MLP neurons of a small language model. Each row is named by its layer, matrix (gate and up: input weights; down: output weights) and neuron, and shows model dimensions 0-159. Each number is 128 + 24 x the weight over its row's rms, rounded and kept within 0 to 255. Numbers have three digits each. A neuron's up and down rows have the sign that makes its largest values positive.
After each neuron's rows, "fires after" lists the tokens most often just before its 100 highest values on Wikipedia text that the model never trained on.

L2.gate80:132162136116144126082119153128142140094100160139040110118132093104138131128170164155148128099135132094113168133130136117142149114159094116100137128093155088140094147140123093111125129135142125127136143116081127171179150130115136177123141116126138117129074146144191097136137083130117109138139146139142116133151143134140136162148128096128103104155123167167133126131098112180155178168141131088141115139144117093092141164152097142093149112087117126111125130113145106123131148152140112
L2.up80:128153131099078140108130195117176156120182172164085106142088114148161114157154118157169143100123124109145120127146114096131138146133136129132125106114149093104109118133131138112117127143114139135141139121113143179124133115109141149111108122093127093143082149132188126133133084145092132126141165113179129130156136135079142185127154136156144145137111154111106103110126132157117212172151152109126098113139108095114122146160128137107116103124119134129150164158150116126109116111131123
L2.down80:157112125158157126150164111162090154146106081104186162148149145123118136149089120090114136164123110144110117115139120163112154154131145140094095128156100178111141149156152131128151131125132132104130103104149136094093116164158106086117111116159131150117151097146077136130126146119157144113159112107097130121123102138150099085118119158096120157088131103126138157137153132098114084107094122165128170097132108200138129130115177101151132149113143126151132097133095160116158140128102120
fires after: " ", "wi", " se", " tr", " De"

L5.gate328:112143129143147133132153147134130101136163101102134095128113071163128108104093082108108124132140076142144125166118072150155079123119111099142151122118120132159106152127102137105129146126110151133113135169143134163120144135135097078109128105136086172142134114158146159156160153121177096140119139103125140119184154120155148099103114151120140110153136136137122129137062110140127113119151108144133153141136132090139114118155121148110172063168155119103171176144139125118127097117143097
L5.up328:117160126099101137133133109109085102157126145095147117144108173119117152076130133134115124134142077162158121140091113155158129150131155115128120110092133110136107116163178125140155133128110128175122136149112181084119183119102160133141154102141119113125115159139129111158124097129095137122128121130143148123117121140158156147140144158159126146151087139119111138121131111106162140154141109120161207069121160132112107137133126130086168120157156097123184116093095177105140127135137102
L5.down328:107125136147123111093091143090161147133144167155093138155101160122160147189121138123167119135125185137110103126161173133109130104085107138082134124144152167107152155123132122139120123124189147112146166121124144164137120121131113105115116089140138097146106104088132107114138104090127145125121128101090111160129122123117117136140161159118129127077096139124072142106110127109100106117142146144107066129152140134146097106155116119173095141098081147147104147157130139152144107127080132
fires after: "s", "ry", "as", " School", " Museum"

L5.gate144:169111151149166126114148126140128115145182150146129121114092141152126150143137167137095137151125079116129134097139140135134145153085098128146167175128092119109145170083108158103098115116124145132100129124138176141168124101143120111160157129168125154098110112125098153176146164113050104147104069142094134131140127106129125147167124100126109142121126115131147119150134141195129134129119105168138107130128145162159112120161148105139107134096134110116086107115111093129144092098129139
L5.up144:157123135092081127113147121124133125142131148154115099143119100128134131086124158120133113122095125148105161119139141142146127136114113135095123110125133128100143185133127157133084103195137117156104152151136143141134127151138142141110116122096099131125103148077109159169140118164097114139154136124106118150103130134115124107092145119129081100125154121078137129169118190168136074083094116125173085136155142152129133120151112102144140178116094101084171111139101095142130146102160166
L5.down144:115068128099126122136117138129113101121154115100143121137117119130159134155137106150097123101148143164199090101128115145148103133141092137168103103059119140117082105098115080146150159132117141106129149116131090097135113171136098100148116108168108141108112126121164089079137129132128136126134116155130089143100103124145105126102129139141118136129121170090127151125113084102132156147142137080085138134131157095083102139116112123103136159157097102188153091110153151130127115125134123
fires after: " N", "P", " R", " P", "N", " T"

L2.gate229:134120125121124117155093131126105174113140115147104135169118139114116107124120143140124146143085167112106110125084129153144129137148130141116132124191131105126090106090169108170115112149141113135152075132116124104131094128095124160165125118117091114109101163118092069073133149118111138132100156140164172103124093130111141100122128140130128140154124150110126114145128169090153125115127146073114076097138090119120078146145143122112103156176130151117110134092104123130132087159128072
L2.up229:113124122099111105148127142108083137131174109121147144184093152077137133115116166137122125149077098114103087143142113130156133133079105152144131126128133098153115142089135131162099122140103119141096126148124147107135121127118144136111149147113114125132120153106121079091143188152141118141116137117142170105078112134150159126110173147115125123133134131111118104117105178116156094107134158123185128121184107105131130161160122076159099122167109122120143137129117126101085161123145065
L2.down229:137155115123116148097134112190154153140111145138133131115119123144116150096154127109091101130160137183182146109120135103094118145138143125122121119100137158129122127135096128084139122096125089103111153113123135115162177125147137088116090106151134146148138117160121205184115126145124119119160093099111095109183177127136064145120118106139150161097105167139138151154141112139117131125156102149112165157117158123132186090099109144136124121090118121116142120134125140115146136125120158
fires after: "\n", "==", "==="

L4.gate104:123094110158085146138138159109136100057091119140123127149158117137135124131110118108124129107173133142130118121109122163125083117118120107127122119107118160169087140108131133114132115097154129104133133124089125117098171078126138091147158138155118113135122126159102155168076090118166140107101148135151094142149091123078124194129122110118131065112128125108068093109131136125082099121101125147136154115148161103139123124118133114176131131105181151163129118160148137145135133122133137
L4.up104:108112128120097125169139148114147149113111165086082100138093109119115152131113166121137101138136123138102147125147097120115118139119131150093144112126137144114150088138128147109133103159165181070091126095150146120139119157134149145089097060120194110150099092178102103116160118144125159144175150131143158102126114125082114126152107143121102113114125093146134138166113129123135134118102100098116133135125129147130093116109114140156118154111153189101105110139130134142179177126115140
L4.down104:126140118144166108124163093158093113140124134142125130107133141104127144129160073109128119114141148120102118126119193107138166111118149149129132154123088096099120153145158139155118136128086128157126187175140153113129136123132119142164124129132117144116079115100116110130136139183109091114111105114120145141146161147166132118104113152126149157129138084111170167116123113160142140192181119094114111137158111171120128119133147151127146153184117134134108156109107089075095151136089116
fires after: " A", " a", " so", " Ba"

L4.gate137:121123149111168121140132140166133140094167163185108091165130116171148091121136172137109096101099143103117139146116141115156151074146146108139118112114149100125165093140152123129114142066102144132165138163111137091148123138101146111117145157115117121072126126130144113116117147105120143161124116087100196097120141118138133130094117133108122133169124136115097132121114108110156111136145119135135118133142181131117170140157162124137172160172120098134122121151140061145121151139125087
L4.up137:154115113103114153165159121112140115132148107147104092130111144057109141139139145128116175111118154121141131112172102084131134101148137153122091148119140108171132142134127090150126134145139085146111067105148093159130177122163123084132124112109143161124107134119085118117109141146178140113104117162146147114089133098129119125137118134129122136112144130143094125163130096124110129134133133127161148178107120097092091129189097108119125200092124107116123155110144145162147081136143143
L4.down137:116141123128148155117163128153116121130138141127143144142171124167138122125115117154149071121133094166149121171119129165134134110137113097112153049139142116090125112134149169102107087126104116123131164157115167103127117157096110162121126135158114081125133154125151133109151102114085100121140124105097155152135158145115118107142161127118107087132129137129129159088102142144167110127122096155053139072153097166115164160100124113144139076151116147143130112158113105131115145140126100
fires after: " (", "\n", "-", "/", " "

L4.gate284:087106104094141127123110114169092142119099167127125138134136085142137123157134081109160152121131137128112153119129134107151114097104112129125127152143172100166122132130120150161134119124123130097187148075080110134112175135113112116133151145123090157169147139138151124147184101116105149129168159134143130100202103075145095142116162131125143169119113146140136097097130120117130129151148117140151174130110155109121104115128115111157111142109120088122185157105087096116135131127150152
L4.up284:089104097110109102118153114118140128126140124140143121114134149131124147173083160134126104147148133162113099169101136139123146128145096152104102134123114114132140112140141107148124118100145212129080134104126169122101154124111119114079092156108091116121121188121111121129147143105185125085144124137169141103111163135140090089107145135128143170112112113117113151095116125121112101134139108104120117116075099092104110100157147140131132150140145109095118117116072152116051150113131126
L4.down284:126169177128103145162141133132135115107119140160073135103137118140123115109136120171133081140140112118095171114096116146132109127129172138089111111128121164119129121108180150080124155137108053138099122144151123125112054144155115167137136130124134166143127079152124120137135134142136116153126125123102123108101119119095155156131146106148106097142153116166131129169111135133143153150135149083126123116172121144147159110098125145092133137164098124177091118087180115156146098134119123
fires after: " |", ".", ")", ","

L5.gate330:126106130143164110152135163155151090108116154116151117123165109124151133157104170099178129148104121111098153135115117135118151166116155137134151123173150109085159143162143123128147121142129144159097138113065127145170125094140124112123172093150140117140128112159131104137113155117106077139102134137162112071128129085110150142143112087104150140129089095131133148116127112161165086121138126142127164170093107179073180152139103114129118160134148140141096132136166121134129113137137119
L5.up330:139107124147145104138122111136143121142110132065115135124166145090138128171084178093157134153089110129148141125163143103159111110100113135114141097113135081126129120171172071115147127122138110117139125124159118129080127101117151109139145144141099144143114155104188113110160149135147116128099141112093135055154150133132111115127103105120120114168115101152125115160115102177143136149112076158158141153151095106134139127144121101124104128104116089098138120163106117123110148145070107
L5.down330:063133120130129183109155162133117114126117102134117107085129104162109118108114123141144083127158094115104131095098133144110173136118113103116125088112120147120104119080126138126113135152121150099101142133166151117144151107146152177141108123068129115104108113117105097158098111079147171152082105143179133134101095126160123081110128163135108133132123134123114159120124104066155116094119146157137117095127137139126145121128185155121136087115174156135127123115131154103140148114144145
fires after: " K", ")", "-", ",", " ", " d"

L4.gate110:113146102122095110138132115158118097114106153126150114088137170109140104091113149136113142147103133126106131142122154101139172146104137076143134147156076168096125118086132164091123124115097116122147109128135112116103109152104106134119133101108147137088092128138135080085156115173136073091169098145130143187110140115123108121120120133157119133161083126118089150152133106079129090153092164148129128120126138165133145145118128098130109126115098134124104114129052130129156105105140155
L4.up110:113127122075105103160154121101083141100105115120098156136173118094111124042119123112147112152139113145107127148119142165131153107135148106137133140111119188110109118117126135126109142136082123138121165179110121113111076195121148110154103110148141112140120076127110091152098127195121129135155108115148138124108133112119174138163129118159136123147120137120141113136123151107138106116114099142107094115137139102151118106192135076147145104101108138121132114152147129146114108104098105
L4.down110:162127126129148144123153175142146141168143095116119151118110117134097122161107116134136151143146098114141154134113077117125097139149104112133141106130173093157164177144114097119138107131166075130180101074127118150115205089144122138143107126113090113147171123121116117098156149114111174173112165134131094103098119123137114117100094138083102118118121101123114134120131134143120123140117146124147151139129099104147110080085104164165089112102140115122147095115147142108107115144151147
fires after: " C", "al", "ab", "an", " P", " Vi"

L4.gate69:082116143110144084094146137127152102119092101095122104118145100128170122127106150122118144135115089137122161126164086161110120105133127135152134155130172135179143125156144122129153070136114126111140150121097154151109095152138132105109079102116081165154159101112140129169147129146110194110159121111116138149133100113138126144154147172129141135129124085147121102112142136142115121140112132091099154123162124170109166095115107176134102143127125175163162163151165095140106123148131139
L4.up69:120060114118156091128175165124149143161117128069160124088150129150150100127162133121155184136128102129144133137110103144143113094113172126139127148127165157135157135087128135138137099116119144144080148154111146123152053103061145119152094087143113154144145101114134127115108170113093136122155140128113090123107119134150163138157161155133119111145125103161122092081149117151106104128101112111133124143124111138126119131139109129156160109148159095137093113144139142148128156098130137
L4.down69:132150118115123180138098090160117087149147159124110133113091159084144158166141121125164143174134116116114102077128107136170113154135114125088136141117120129150099144135155110124099092130155134174166071110128121120132149116092124128135132134122113131148089147098126106148131148171154148120123095112113130138169153149129089107113097088082121108112119148101094122125137129133128159118098076126149139151128134108084102130140149127124107105110124155157183110145078162148116114187130123
fires after: " ", " a", "-", " A", " the", " with"

L4.gate16:113108141135137087124114133160110100127118082151143119136107105133170126140097148114114130106152188131189097174139097082122120150119177126128109136114127123151119138125129110102174114091153096137098087116111118126107152075125129115129145143154122124178121126145144112136092127125105137153162122067144165146121155084113155111122163115116136075111158092121129124145110119067137143104167095141111174156158134128140118142142120146112131107142122091132129097155119104155132122180132110
L4.up16:159131097123170102138143094134117125087128101131157155123155143098181153141112115196138154064084159146163112156119129120150099135106128149133109164151154144097113125106127152152168104086122136139123073065126128171116098133100136098131124141089132130136116148101069118136151132151117141128137106099134170150095143091136139135127100119173146126119149114133131100134158135113102120098133123102153144153131120152156109134117135084128113150135139160131134109173119091117117138131176135
L4.down16:141137104112112166114141105113121083133151169111132128067121142152107123075153156150124084148189100103114106141129148131152102118129109118124150141122120161135128113131148157093089107146088127106118172124119097082122123161084095129139127151135139157100140138131137105126155154179149079152076126138137128119138102126088147160159115092137099157118124138150127150116153152131130153160142118146179102088130088092143131190109153102133140117115128139114123161132128141136118131165097153
fires after: " f", " F", "-", " in", " (", "min"

L4.gate325:115130136140136102071144126112136133130132135118096142116133158170175156139105114130181117167102147160114120144101145161115116095116116130157139123125108103138100154104085098148152146157090120161119132119123140134140167136100090152130128107122148120099120093185156125102128103102111125140136124156138107127089136131104135087100107099133107139139147187159130098132153124159148155153151074126081071095131142139100141129132114188145151095150139104141084164096159129130097110136112132
L4.up325:107147123142156130117160109110079130116122137125157147131152125105120156142138118151158176152132101166154158083123113135145142135171129130123121131116134071129127146135131107113137166104088071106115166125120135131128121074115125130140087109148129156149120091162104115123121122120116127103155135141083125170194138110160148130138154146110076147136122126159153165070162130130129105130106136129093136095109167145150077166120118166124136084126142152157159138105118100154128172148113151
L4.down325:176088134145159130172128105142129132152092116118103107112140134143130108126151137106097116144129168097130099150126138104139110150067108146127164112186123101113121160115121158124131139141135141125157104118161085076125138136172117153099137111095142134147159160138149067109108111152101105153119122069120132074090106134092121133121093120124157106137145116142142142125149107114109181126144149153118140144144133172148128147164141106117138183130097148115114122171119186122119111145113140
fires after: ",", " |", " the", ":", ";"

L5.gate33:120086084112139146135150131080134122112130112081165161132122113156144132159113127173082119149113118059144169127126122105144111103140111155113164107138142134146120146161139125103079145139139138141100145158114124132152142133167109159145173102112101166161108157137129187112137150128114132148141126129152123084161115133083135129128163110167110104130162150094085136175130126153104097162152145148093118081124144113114118157106105086117109143119166105121118141134138153133158133098146117
L5.up33:139121151129142147144074169121149118092112126112157167117121151126116112131108164152154134162149118178128112128152176121137107114123103168148100140163137129105127119108096131080101079104091129139172111139141119127133121096123097122119133067067091127112083101173138170160095147189148119110141132108148122146150097115104145144122110133114099107136124166121101133156120135140160087175144117145128102140165135132134135134139089156102099118112125132128126137131139158173148122118130172
L5.down33:137107095103122106072124140136192093130160120144096102131103110149141132134114122081181161090125113128120130091105053095139126113118176118143141124113104155110118118139097121146168162102123106117146127126125126106143097114131127150110141134144090128109137124136129089115133103106134161139120133140138126140124155147132134144140157129110154181132135103187130127065134136112127137104113140084132133189086098103126177100145122116135117089103153137128133096136097123082132075116134117
fires after: ".", "il", "st", "ad", " St"

L4.gate2:163154130115112145147136103103124136129135123124119100106106095144188128147125114142137108155134121106127171127103125142117099169092094169137102163121148116127150109130117126093140121132170137174124108141138156127108119095156110134132158146163130129131140121150090157149162075103125107108098119120116159096096129128141123147094097135083124115106149167124149115122085152164152085135169132117155133143123098151130139105053152198075131116152139100157136101100113114127138130085105119
L4.up2:088121156118145098120152113106180119119079117148130141092140117110137116101166153104126128132106120118138149149133152159191125110145108114131157107119136149092140158137130136139152141130116139177157128168118122133114092155156184143095190146106137111113137143138154157151088111133151132145098158145076118160088177092122182113102136101139153132168112149119111124101086121149144120095120109083131078137150147104137127101113128099100134150106137143124158124114139117117101105139169115
L4.down2:146161097147131133114118123193134115114179122141130142133169136131076109173088166166139130139087121135124067134117112125106127117149134093099103138124121110147118093141155134149097118093128115096109186082131116131134133131098116115146116079141099120135074141114120108106128156130083098104113086086137149133125113161111083106159123154145120152141138121113128166110148113106101133173138122139107159091129111120101148115168116139164163130131116140093137135158091130127139132117087163
fires after: "ed", "d", "s"

L4.gate62:143107127103124137126141105123100120139129110146145119115132131102157136141181160166125112139128138087110142114102139170169177136100142141111038111157130116134121108092142083166142171146117103121125125128113157146130141105125132165127144113152155145105133116128118125113138095153094142155093166131125120147112110153131155125160136115121156110179159120111166141164101151146135120156158142131113129074108118113127185127176148151114118169152136122117122150091141097109201140122157143
L4.up62:116159147105113129085104099128116183139118124106149098146107126116119150130174085104151157115125112155120130175106153171148142125151146150109082130172168128121126118107132106082166122138152117161133130131112195148106118121116120137138148118121125118117116140173110093102111074119111129137122162099123111088099127152104156133144142146142181100146131153112165118120107128182098105120102140140160122115087092131143124110141168160088126157130120112110142107061136110138146126097108119
L4.down62:106087139136151116117134149146170095135131112107107156139138109180100131115053136137121104108101152118129098137146159119084127088125144127115210141115127147079138123110130160081098118118137131121122112125156103100159125105134105083108150142093120108131127108129149095162179162123147089129135099127143175134143176133145084112141146154113107143089076136155119120094127115127093148110133112083125110161150103129110092096147128104141147095137113137141154125124114117127116114145141106
fires after: "s", "p", " in", "vol", " di", " In"

L4.gate162:153113131111136131088138155107113120119126125133128129145114135115158130163134126147157105136149149130120172117126116111139122146083141128144132073112127168158153137130149141142117166106153125145155108170122092159122137087109123145123119100109088101105121158128136135097078165104116060112097136157127114117116127106119085123128119120127150142175097156108081183100161153081124083120117129098087111105141143140100154134129114081099124090132163124166085081100129092134111156109150120
L4.up162:081152143118105091125125121119140119110086136145141106118125099113066145129108146134141101139148146163094168155121078124129094116118144127137124121138123139092121145134137102116153149108131100153132193086107136161158151163137142119101143119105156126132147125128118139081140155113126079137116133145092129129084146108119171158146121132099117120130155132157132145093111144163128139148131117102104137099179125190133123146090162101139100185105149159126071106135107144148173120133133082
L4.down162:080152142153096082157104155118130152142137152165147163145130103131111103147167124141078095111112135124119092129131174106148128137165147073154126142116130140148124097107112113135128115157106122164146151139148099082138140128141164109070130163127131155128137141139124121159130112114146166123104153119147144150124152167171178123139159124132116152128145100131132090102139099163153108150136125128188158118110165103119124103133132152119116212142130107123147125151104151129118102134074126
fires after: "al", " G", "l", "el", " L", "ol"

L5.gate318:082101165157149150091133156106108098060145135175140119113113157133120165152137132153160128125120122167146134110116086160133128143124124138140131147120114145074124139161142143130153126110115190132140151129097128125133145110072073155129155174120129124108113126156131174180117090145139117138166157126146092117151086157129161148169085165113170157131126170168105128145120168144092136139126133135115162113107107115130140142161135140139141153121142140139090131122127150142095129133130124
L5.up318:098118124136138130134134136085124158078124110158134113152174106149126114130149161138129147110094093135172129104143104114150117192114127134143124168105141120139120099174133138089138129162147142160144159121114119172147105124114136125107130108148106128168146106116154116169089123126170159105119143111148125148118095117150105201133101150112142125107125116108169100128132151095082096180148133140109155098126092111145137167131081093158148159119155150158077119126137125138112144093119148
L5.down318:143112135112096129192103121161141131129125140085124129133105125108139100138113117111088132124152107140124137156156139081152129142148103147121119099131102098152145113086111121143131100132115089123134116140160117158150123161154157164153130116128130087190167180138118136099142112152121158140104138116077127131100161097129072141116154111131100060130102109118120102107144121119138192096140151125139113116125164158130110132096120149098095111146107089113185106118159150133130125160166116
fires after: " a", " A", " No", " 2", " Ne", "2"

L4.gate258:165108139121119142123132134150129142156152110108095115146122134200176156130166148151091117087159145150155109138175129161153126117118138145128156132136073133128148153161118134093098095167130141108115140135103147210114091154128122139100115171108106115131136108120117154113119122137087136113122159093132171165135161118160131155132103125120074130132162148142117138145134133136140155158085143143159158141105145166141161139110140147116127104125091149162179148146108118119142102138106149
L4.up258:145148160107114125142172129156105124160112149141117103125083121100158149150120111144098105117123140164135137145127136144197129132085112140131106122137139137151085131088115146140122146073096096102144135145150178142141103170121088147140104146170135173112115084136100078169125111131089115129147097149103132163139098112118149144171126104163105115169107118130118120137106195117176135168134115141130150117126136152126124127118123091150133100089142140114124170136135120096131129100118166
L4.down258:127104115068121127133105160152146103133167068094141141099175147103118094115132110122132134085154128049131136082111111139127094135190158112124110125131127109149132119157119141119161088145153116126146097103147123117129130109136149137123141113064119120094107130111140124137127112088180119146141157162151126109124132110145111111118136096126157110132129107119125111114121078133104103088129115118133074195117109123112132144144140124118112150141151144181102131153162122121133176157143141
fires after: " P", " C", "duc", " sub", " F", "P"

L4.gate340:109105131113166128105131136104155118121104146154100169132124109129143116134139124138123131158114122165119140141123072154146116124153099178175136117158161133124092094104150138107103096139121157080131099136106084157179137140131089077132119119100113085104125118125165129126114141174161145134126131120152099111120091117133112116189109092138167104161136081111144107116086094132153129147108133109105110113090158160122120169134167116130185144125141130100133130180124097119137125132107115
L4.up340:102138138102139135139133115074110115045129104143115127104114141065117090154163126124091149122125063130151125079098156121105145103138113149106120132122134113150142072154167159133179085163142126119132122135157183117125147117131090105129120123128146112098137130122129156159140105116131149131142135112163071143143132150080155109173081125149139103152118116089105148138148134103130150162119121117118105102138124115096130134150109132138161099098101115142127119135099122162129138118091113
L4.down340:132094111137123114119128180150136126159154145116113107098149141131129174122107114127130131151102187139135111144152100139138098149120144173108128126116120133104147140119096124149137140114096130130094153105096095166172056160141136111067133143146104145146124143148137113095194118156084117101102086147098112102121094114107099166103169124067121170125125131078158121131109145159112156106139121113144108167117144115149148173118124119141140132127115131156120157128124119117109122176121132
fires after: " of", " ", " p", " in", " tr", "et"

L4.gate283:133113067094111129165094128131133097140092128125090120197127128093162145093081125125149106180110155099109136122133175090121137120104114112144139115133121095142131159118139149094101159120100140086106117109117072171120155160124111114112113137109086134128168156114127192174117131132099156122141130097140107127125142130162083111089164131141128125140131158119120152146154114102110115161097166143123117140123138120126081097123121120108162126155117138147083142094125127120153118122146134
L4.up283:096156084105123135134099085107140154124139152127107124121161129108147122107121118177128112153146141074071114137125146113149120107141102159115111144142113133130120169094137128113129120121119157114130095160132138203126169104153109127106150145114116134118157154144161180119112133134116189130163131099161120165159137160139110081110158143093100142169124135105109135156113075141117091097093119136111137130095107128098079122157116138107127138130101137128108177092126146124137125129173106
L4.down283:133135143157163154071149144104169125096138119139160103099140098166113142133175154114105148104109141138147087134141089138155090122172140153103115130155117165143106084133094121139158099101147123130124120128149146094143093086149152119110126118138128103133110135151110111100138125102122092131156148138158115127126068135127110149143097147079095149171122076146113102163122114132118191103163121116166102151098119118098153165135112131141099110145146110128129131132156153168127170144131111
fires after: ".", "port", "ite"

L5.gate412:083102104117136128133209124105161146152087147150102146107109104093144133129105120139122092174118155096131147080136095115126150128109139101122143080148137100124134164120161124128126108152110141093110143086130078087143099135180150100145097128127142170117109134124127131152166147133126130140142153114129145135129189119129083129143164123154141120109167089130133157169131134123127135168141119156114146117165135114131127091111117130095105151110153111110111150144093094135135158118067114
L5.up412:099098148143161112119168098123170160125090148134081130127143169119160125162088102157111122141106138132165134149117072106134132119140117082136120115126132100118108129108162113104067084162156119124090146136157100107113156139142126131137108143136146153141149152086124161164149119115109152102136130137115122140103164129115097139145145137173120129143145110149135146132101129115190136163084115169143118132153099115159077105131154134103124117141120150111128158160119088121076141119093176
L5.down412:133146128114096143095116086150107132099161132114111121158163129112135174143131137116187133118138120163104140165121136085162111118119136148121111194130122182137139083151096156111135131129151092129168137167145117139116165119134137140169162140159137097164164124126133147148112103095136109139153121137093166137115091164138128141123126103102113100165131140075091099096102137152151146118150120144122096129129119138137147122143122135098138083144068137129146142121178135110111124128188100
fires after: " a", " the", "op", " in", "est"

L2.gate104:126110151100148126153136131103123139114116159135097157147171127137126117127114141149145174117093190107137165150129109149116119177124116159108110147123122116107153145127181140162191137143136115098131141107118182102142112113094143133066122133117132108128135098118135114174160134125124153153129118158164143093156148126097129190140152148150106127081133090125117145154113118139122112132152087157093151182124123122121161181156133121115131188170138140135143126146157158121131106127108125
L2.up104:157135176134151118163149133106120144098131149130118149147199110107133149140102142144168146101100160112129166141124136154138107145131120133128129122109144147104141129128166157182191116144148104101115120112115194095134092143078140127082141090130122119106163103132115121142107124077138146147108106133157161116125129117103109153131146140157112138083075110112132176163119138157131131103145101155114166186112140134146145133129151122096119168144118128133155114135105166092123122138093138
L2.down104:163147121134119159100115116155144137131137099166174120108096130148151133104112124093151090110142100136095100144162090106138142121138139117151123118132134119148134107101038091113057114121148113154102139157146088184102156157152141146202162118135121155121134114140146144099136124147107109137164105128090135151117106133148102071113116118140166130138142163117143126131128117103130147160095158131111105110130135107133115091116105103127116089091120106118119114123121087114149151097134132
fires after: " ", " E", ")", " st", " be"

L5.gate231:108112137153101125099159170149135162148113121161110125103109141151166096153106139122158159151130128133138150081103115113098159140156166116158186106109145128176137142138119080149131109166119101133159122099133123112112145098136151146122137139110142138141067117141135135106132109094149112149104140145098162157176129133118094121123139113150149164155079082140144127138110127167103163129156131124118167113069141118081129160116117132139163065123147176136126134152150124124116131096148142
L5.up231:112129092136150103172146141125132103138115152136134144114119150100128122144137159111176136123106141115111089137128153100141126165110167122136138113115130123128168101132090136126161161137127097098089080141125145086103129132088193108135101139140121156101133100142122122146152112081143141108136134144131121137137173116114077131136108089115069162126161073149133126135147112070123099137127147115118065156113141162161109091117126174120126135116146119137136100115076148097127077127114145
L5.down231:137095153161103147118110125130094099133167124122102134166133133146144152154140121118100104168154165161169119174195145113123116103122107124146176134126150146113131143125117108120134109146145138138134108128103097153117102058116103087090106120121109085119144125158137169142147146150154098142100114117110170115115129149156139109134165068115118153178099136102141153136171129178110125122142115137146159100127187125130148110128135090139117116142129184140110155151130140153153145152132126
fires after: " the", ",", " 19", " a", ";"

L5.gate96:137119133122153148158127115124132163108104125149101131096099116112129088118132105176114173101107140134103136111122100115138083158135118128171137134088127130142139127142155115109095162161102089149154088122120144143106170141160118147161114101153100099105097136133120142137154135143126132142099131108132075120142163152106107154134167151151166181093158138110112154171129149149105087124118120122145129151188178134132133096125111144128137143142180159069147149151109100145130146120154084
L5.up96:150081135121110133142084096131160128108146133132142151179141090128115131089159095147113153152137116124097130162115107128145081118178137114159114151072110102155052148113085136133106117114125130118103107103135147086139134119171132135075144114165103108086142138079107123101123143126102114174174109113124155141135150153110147100108106133141131088128121151096120126129116125121089132096111184146173133145144127102137141096142168118129106132109141112144120143129126134140169127151148103
L5.down96:140174070096139133099160097094158138126097114124129118170117154130097123141181160066125098138145098108109121112145106081105125135105122150090087130121122076153115120165108117133157134145108117134108138092127165104132110139115086121126131127119108129114134085156109108126120172137114125121106140151093134117120112135134113112147141124111122096155157084143143105142148098137133186092114111106111090122153072138132103111172148134122135122080103141153127109140150153129131107171141182
fires after: "==", "===", "and", "n"

L4.gate3:113111152142135101086136136114142093133099160075153116055149093089120094120149122140099118148136165143122120148164085104126129100147110148118162151136120092109103122096121107084196124121165160136136118123119139092120088104113147133150108155132128107131095135127100123078161085118104127110146150165088127134110125162111097095117144131125127092143124162142123153158135141138121129116123107140163118161104131108182133165115115149125140179124093118159137116120152122129129113165100092
L4.up3:118121110111158097105166087128139125135152093095116116121121132083143093111137137131106128177171140104112089143129128193147121127094168110118145160118153173126113125111132116137158183138114115140114101128119146113181108115115138133116060169151149114133133098145178116108128099121149174076149135142128089140144119154157121145103128140098118140142167127113133130130131092122153159103155147109107108145101145102144159134137104106133109191156143180128155142145139126142159148114143105
L4.down3:137131146140092168121105100129117153125165113164155177132075189198126115154141127109163126071124121155120115145134175117099152153146108123160094116127145124133140151108128147137096128131105130131112134124190122171114145123152108074145124084069112134129154127108106098136095139136106138147124140095115142106120153093124141160091120119127123106083114170118136152147111145126098119174096120151124153137149134124103113110134153161093126137103140125126132106113118151141100123107109181
fires after: "ic", "il", "in", "an", "ar", " "

L5.gate37:083097122122090099135155182189134159104145155094111161094113157121119158166153166119107115085152124134124110129115111167135155148142104140122130129106162137173140114165141133117172163129102139107118135117162124145164133105188141106120135121160132124145108125145133137116119089125089170151143132148139158155138110081136146155120097130154108162109124141144158111127112137131055132122169119142122097115125128100079137096132170135136149103150131116101114151129130148101111103123147171
L5.up37:156104155121113149196141146131157113141126102143097158121151144167112106097157130117147097108137157178169134094170156121133147138148120129143135124117085101122117100136158166149151168114120169096139099156107149089108120138120113188142150131092112116105105116131145121123139109106109128132145138078189165127124122176070093170104080142142117118113139147090124123155101120117104150126130075131118111123127136138168093153134137121157096137148099135133135133107103152124128136127145131
L5.down37:153187126111146125104126110076129142131136141089165101155143075103137137136133123137112158104127108103119094103144128115091140138094145141089166147134139126128137129150109139112125164133124125138085117131146138092138125098111141105152110124154126139128122164132122164108110139124171124140164121170072134104148118104155134161073125123114142077134180117123155107119134116137151102150078143149104113124164169092136132063169126161151151145104164123107129137173146122116121115147154074
fires after: " 19", " the", " a", " Po"